Weights of a small transformer language model.
Size: MLP 960 squared ReLU, 12.9M parameters.
Training: a variant of Muon for these matrices, 332M tokens, 10117 steps.
MLP neurons of a small language model. Each row is named by its layer, matrix (down: output weights) and neuron, and shows model dimensions 160-287. Each number is 50 + 10 x the weight over its row's rms, rounded and kept within 0 to 99.
After each neuron's rows, "raises" lists the tokens whose logits its output raises most directly, leaving later layers aside.

L7.down294:44 37 64 31 51 47 43 55 55 50 51 58 66 38 50 42 45 53 56 53 58 39 71 61 65 50 59 41 48 35 59 63 49 41 46 61 50 44 44 80 62 38 44 53 47 44 52 51 52 52 44 35 57 61 63 46 46 51 23 56 36 70 51 47 52 52 52 40 39 46 54 35 60 48 64 46 48 63 37 40 50 48 57 34 45 41 59 52 58 42 34 51 39 36 51 47 40 70 69 59 47 46 57 55 50 52 48 72 45 49 34 44 53 50 52 52 75 48 48 49 49 51 54 41 56 55 47 60
raises: ".", ";", "\"", "}", " of"

L7.down69:61 34 59 36 56 62 48 43 49 40 61 58 55 57 37 64 62 40 57 38 41 50 63 61 57 30 44 40 66 72 57 54 48 51 66 41 47 51 47 47 44 60 35 52 55 45 47 40 52 49 30 33 59 69 61 35 45 60 60 55 65 52 62 31 47 39 41 64 56 61 56 42 71 29 44 40 47 43 37 54 40 60 77 52 51 47 46 57 55 60 58 60 28 58 63 54 36 59 51 63 43 54 51 32 53 58 62 64 34 48 47 43 39 52 58 44 54 54 49 77 57 50 34 43 51 54 50 46
raises: "ors", "oria", "ove", "or", "olis"

L3.down713:44 48 61 53 52 56 51 38 60 56 57 54 46 50 44 59 41 47 46 37 35 74 53 56 47 41 46 51 64 40 50 41 55 46 59 66 31 63 39 50 51 57 49 57 50 53 41 43 50 41 35 33 64 51 40 65 40 27 52 53 42 46 50 41 41 39 49 53 54 49 35 36 53 62 45 45 57 56 73 34 46 61 52 36 51 58 62 45 47 46 30 63 47 43 41 51 42 49 61 63 47 46 43 49 45 40 65 53 61 47 39 53 41 48 46 48 46 41 43 70 58 42 46 48 21 41 56 45
raises: "ania", "nal", "ional", " than", "ancy"

L3.down852:69 48 62 56 67 47 66 42 35 35 49 57 38 39 45 34 56 49 37 64 51 28 52 63 63 64 67 58 47 42 46 44 57 53 57 38 57 41 38 60 28 58 51 42 65 55 74 47 40 54 51 41 41 43 46 48 46 38 50 54 53 62 41 58 42 72 40 31 49 56 63 35 64 44 49 30 49 40 46 60 47 49 44 44 57 58 55 63 39 62 58 58 44 58 41 52 69 54 45 51 58 55 53 53 41 62 52 55 45 51 58 30 20 50 37 43 41 58 52 63 45 61 60 65 46 38 65 54
raises: "d", "ds", "back", "list", "die"

L7.down253:52 43 37 57 59 46 62 36 44 55 47 63 39 51 48 57 48 49 43 48 63 22 44 55 60 40 36 42 31 48 75 68 50 56 43 51 48 54 54 65 55 51 50 40 45 48 78 30 54 49 37 41 63 46 50 67 48 36 50 42 57 43 47 43 54 51 51 23 72 48 49 50 51 83 34 57 35 51 41 62 57 54 43 49 46 53 35 43 39 58 46 57 49 42 68 51 41 61 55 46 58 51 49 41 43 58 39 56 46 55 56 66 52 53 43 46 44 42 28 48 30 54 53 53 49 45 58 42
raises: "d", "book", "box", "ds", "rs"

L4.down316:66 41 46 49 40 58 58 29 62 47 45 55 53 52 62 53 29 47 62 55 55 51 45 60 68 46 52 55 46 50 59 44 28 41 42 40 53 48 61 53 42 68 76 49 31 67 59 37 59 45 52 52 43 57 33 54 37 38 56 54 58 44 39 58 50 37 45 64 33 31 57 47 36 78 49 53 56 59 40 55 53 42 66 48 39 49 44 55 48 59 53 34 49 38 63 60 37 34 42 61 37 50 58 64 55 62 51 56 54 69 46 44 53 44 46 49 60 52 52 60 32 64 57 29 45 62 56 43
raises: " |", " ;", " Format", " and", " however"

L7.down472:66 57 41 37 53 41 29 36 53 51 62 26 24 61 43 61 56 56 41 53 49 52 55 55 41 39 42 52 70 35 40 44 53 50 48 39 29 60 65 51 54 54 34 59 71 56 55 54 53 51 56 49 53 34 61 50 62 56 44 60 52 68 46 57 49 42 33 81 47 45 52 46 50 61 30 41 50 33 53 51 59 28 44 52 55 55 41 55 45 57 49 56 42 41 41 50 50 42 49 52 66 50 47 53 54 54 46 48 67 56 49 58 44 52 62 47 55 33 64 51 44 25 62 41 55 48 46 69
raises: "bi", "den", "bes", "ission", "my"

L3.down616:50 37 41 67 53 54 55 69 61 49 36 67 59 51 58 58 52 38 38 55 46 49 68 38 64 48 64 48 53 67 51 49 51 49 47 48 32 59 49 51 60 49 67 64 65 56 29 50 49 54 41 59 48 64 41 56 36 50 59 48 49 41 57 38 57 71 48 43 46 44 31 56 52 48 46 38 45 59 48 65 35 62 50 58 55 52 36 43 39 56 28 64 45 37 50 37 55 64 57 36 64 44 58 44 49 43 40 47 46 47 68 60 33 68 59 59 55 51 46 53 57 64 47 50 64 30 57 31
raises: "ct", "eth", "ion", "hing", "can"

L7.down376:48 52 57 61 60 43 42 74 47 54 63 53 36 55 50 50 52 49 44 56 56 56 45 41 51 52 64 62 54 47 68 43 51 37 63 54 36 49 42 50 46 46 33 49 49 49 44 59 46 49 46 36 54 38 52 42 29 59 46 54 49 48 34 69 57 73 38 41 47 56 30 37 55 50 52 63 54 45 54 63 39 44 53 43 70 37 52 58 50 62 47 55 39 41 40 54 61 52 50 51 44 63 44 30 54 67 54 38 44 45 52 32 49 64 54 32 47 59 51 57 48 73 50 57 52 38 49 53
raises: "ed", "d", "ing", "ular", "led"

L7.down668:49 56 48 54 40 34 38 52 57 50 38 71 50 39 45 66 25 56 60 55 55 52 60 43 55 59 41 49 53 41 50 64 52 40 45 46 62 58 32 46 38 40 53 56 52 48 55 53 59 56 27 45 52 57 53 62 44 60 20 59 51 34 52 48 54 60 54 38 50 51 60 35 59 44 47 46 47 43 50 62 62 39 39 61 46 54 59 50 38 49 47 35 59 40 51 45 58 53 50 33 64 53 34 64 47 44 53 43 60 65 58 52 53 38 58 47 31 52 39 44 37 27 67 47 29 47 44 42
raises: "ale", "uit", "ute", "uto", "act"

L7.down670:53 46 69 48 40 47 46 43 52 56 55 60 34 39 41 64 36 40 46 51 45 62 45 62 47 47 49 51 45 69 43 34 57 48 35 43 52 43 50 70 49 52 44 54 55 54 53 47 36 33 53 66 58 45 43 46 51 51 37 31 47 55 35 37 55 52 63 41 63 54 48 41 31 35 56 63 48 56 36 45 35 54 42 43 42 50 51 53 45 56 51 63 38 57 61 43 61 47 59 43 55 33 46 37 57 45 51 52 66 53 48 51 60 52 55 33 39 40 69 53 35 42 46 64 47 55 62 52
raises: "land", "over", "ho", "century", "time"

L7.down0:77 51 35 57 42 68 57 50 54 49 58 46 58 37 54 50 40 61 39 62 52 47 51 37 44 65 41 62 59 33 31 54 73 38 55 46 42 49 68 54 48 37 57 41 50 67 59 38 54 50 37 43 41 51 47 44 38 46 52 39 58 51 67 46 44 47 45 48 62 44 51 59 49 56 40 51 58 42 54 28 52 43 40 57 40 40 36 59 31 56 43 28 46 29 81 60 60 47 66 38 35 60 40 22 62 61 38 44 45 31 39 47 38 52 61 50 60 63 45 72 54 46 51 59 42 47 53 62
raises: "ities", "ations", "ine", "in", "ear"

L4.down237:46 41 61 40 65 52 60 57 59 59 48 39 72 39 33 48 27 51 50 53 64 54 41 40 36 67 56 58 52 70 53 53 45 54 42 47 57 42 52 42 58 61 55 41 40 58 58 43 40 60 60 29 40 32 38 57 46 60 55 29 43 53 48 48 39 56 58 53 62 44 41 52 53 52 29 63 50 70 41 50 44 47 45 42 63 61 42 48 52 47 69 60 62 45 55 45 57 55 48 48 38 49 53 41 49 54 41 69 66 61 45 49 51 42 70 38 48 47 24 56 51 48 51 48 32 50 42 43
raises: "=", " =", "ub", "action", " Start"

L7.down491:55 38 52 65 52 45 51 49 50 63 59 39 60 65 59 40 58 64 40 36 44 45 41 31 48 58 72 33 49 44 51 61 46 57 41 33 36 57 53 35 42 64 49 41 48 42 46 44 68 58 40 43 37 44 48 33 64 55 64 61 52 43 39 49 39 50 65 51 55 60 46 52 50 49 49 45 27 42 34 47 46 69 53 47 49 56 68 53 40 52 38 48 38 46 52 61 51 46 45 51 47 30 52 40 40 73 57 59 54 50 53 61 37 59 44 54 47 51 43 65 43 50 56 51 56 64 53 52
raises: "uction", "ire", " Rovers", "unda", " Pld"

L7.down522:46 65 47 57 52 54 50 68 62 47 43 63 35 36 62 40 41 43 44 59 51 27 59 41 59 59 34 38 35 37 55 55 71 46 62 60 50 44 54 61 53 40 62 39 39 64 57 49 50 52 55 59 51 65 41 31 39 53 36 36 54 61 58 53 47 35 49 39 44 43 63 63 52 37 60 44 66 56 51 51 59 43 50 72 58 52 56 54 48 35 43 53 72 49 45 58 65 52 36 50 42 63 47 43 47 51 61 29 54 66 55 54 45 56 54 66 48 66 78 56 44 46 58 53 46 42 34 49
raises: "ez", "ral", "iar", " Result", "ien"

L4.down529:31 36 71 49 65 41 36 75 57 54 64 50 50 54 53 65 56 55 36 44 53 61 62 52 67 46 31 32 57 51 43 54 50 68 47 69 54 34 54 36 50 45 59 55 48 53 65 53 54 35 57 48 60 49 44 46 49 35 49 42 48 51 45 43 38 50 33 51 47 47 66 49 51 64 52 60 63 52 50 34 55 58 42 48 61 41 49 49 57 41 47 61 74 32 50 42 56 44 48 35 52 74 35 36 53 50 49 60 47 30 58 42 61 39 51 68 60 43 44 47 45 43 32 43 40 44 38 51
raises: "aries", "ets", "atory", " Apps", " together"

L3.down477:77 44 63 53 61 55 74 43 57 47 48 46 56 49 57 38 49 56 55 50 37 37 44 14 59 59 42 44 29 69 64 47 53 48 51 75 49 44 39 43 46 37 54 34 62 49 32 49 53 45 52 70 31 40 70 50 31 50 64 47 60 54 42 56 55 37 26 36 50 62 41 42 42 57 46 37 45 62 50 45 43 51 43 43 60 53 58 49 63 46 48 57 57 44 54 48 62 44 38 57 32 48 43 49 43 46 43 61 58 53 45 44 57 52 61 29 38 52 38 41 65 58 49 46 65 55 47 52
raises: " other", " others", " another", " Other", " its"

L7.down537:36 72 54 57 49 40 24 51 63 51 51 44 69 50 52 60 37 54 43 46 41 62 44 61 48 51 62 52 58 57 47 57 69 35 44 36 52 53 51 45 54 56 54 51 70 55 40 49 64 42 51 41 55 40 53 45 68 32 54 67 56 46 57 54 50 19 59 41 51 63 45 52 46 70 52 63 44 47 59 41 36 32 49 57 48 54 52 45 62 45 64 68 43 48 43 61 55 51 58 47 50 49 33 59 49 53 43 55 49 48 56 41 53 43 61 36 53 55 45 38 29 42 57 50 39 53 58 44
raises: "oir", "n", "non", "oria", "nis"

L7.down131:48 43 65 54 56 38 35 68 61 58 49 53 43 49 50 43 43 45 49 39 47 57 53 39 58 45 70 45 58 52 31 54 46 41 56 28 45 50 54 62 54 48 60 66 37 42 64 60 53 47 37 54 58 47 55 43 41 62 47 64 47 37 48 44 49 54 65 58 55 51 54 55 40 56 44 58 66 47 49 68 52 55 32 57 56 55 35 58 53 49 46 44 62 50 49 50 39 53 48 61 52 46 47 64 55 63 67 45 59 40 48 75 60 58 52 79 64 45 64 53 52 52 40 50 69 57 49 44
raises: "rial", "r", "ria", "rif", "ar"

L7.down453:41 63 65 54 47 41 42 50 79 43 66 55 40 60 38 55 40 51 52 33 61 62 45 61 57 45 52 49 51 48 48 70 56 63 34 62 30 35 59 60 64 49 48 44 43 45 33 58 53 45 64 51 44 58 48 37 60 33 40 61 46 44 55 42 53 64 58 48 62 47 56 33 58 59 50 49 57 47 78 32 50 48 43 52 53 67 50 54 54 29 47 51 47 35 50 54 50 44 68 81 61 37 62 50 46 68 43 57 54 63 50 63 41 60 57 53 46 50 51 44 46 51 52 39 55 64 44 42
raises: "hip", "ty", "ties", "oca", "ign"

L7.down93:60 55 38 54 62 28 48 58 59 41 45 50 55 58 54 56 53 62 38 32 41 50 62 66 55 41 62 43 69 56 47 56 58 54 57 50 50 37 53 36 39 41 63 44 58 41 39 60 52 63 39 34 65 50 34 42 53 45 38 34 51 47 58 44 44 61 42 53 47 50 57 64 55 40 46 58 80 43 42 55 47 52 59 57 56 42 58 56 52 42 58 58 53 55 42 50 56 66 50 46 43 55 50 67 61 43 26 56 40 50 54 53 60 39 47 50 59 41 69 56 73 67 57 55 58 69 57 38
raises: "dr", "cing", "orm", "eth", "ct"

L7.down316:36 56 70 47 48 49 48 53 53 39 44 36 55 37 53 48 62 52 24 47 35 56 68 64 57 43 65 61 44 51 38 71 61 61 49 51 34 42 44 18 54 60 45 67 48 59 57 56 45 64 52 64 68 66 44 50 45 45 50 54 49 58 64 34 41 46 50 49 52 52 42 39 51 37 64 55 62 29 50 53 61 39 58 32 51 38 45 42 51 57 49 33 41 37 52 43 46 44 51 61 29 65 46 44 50 57 59 31 55 54 53 50 38 46 50 59 32 50 35 60 48 64 40 41 48 56 53 43
raises: "cy", "ii", "hood", "ement", "aya"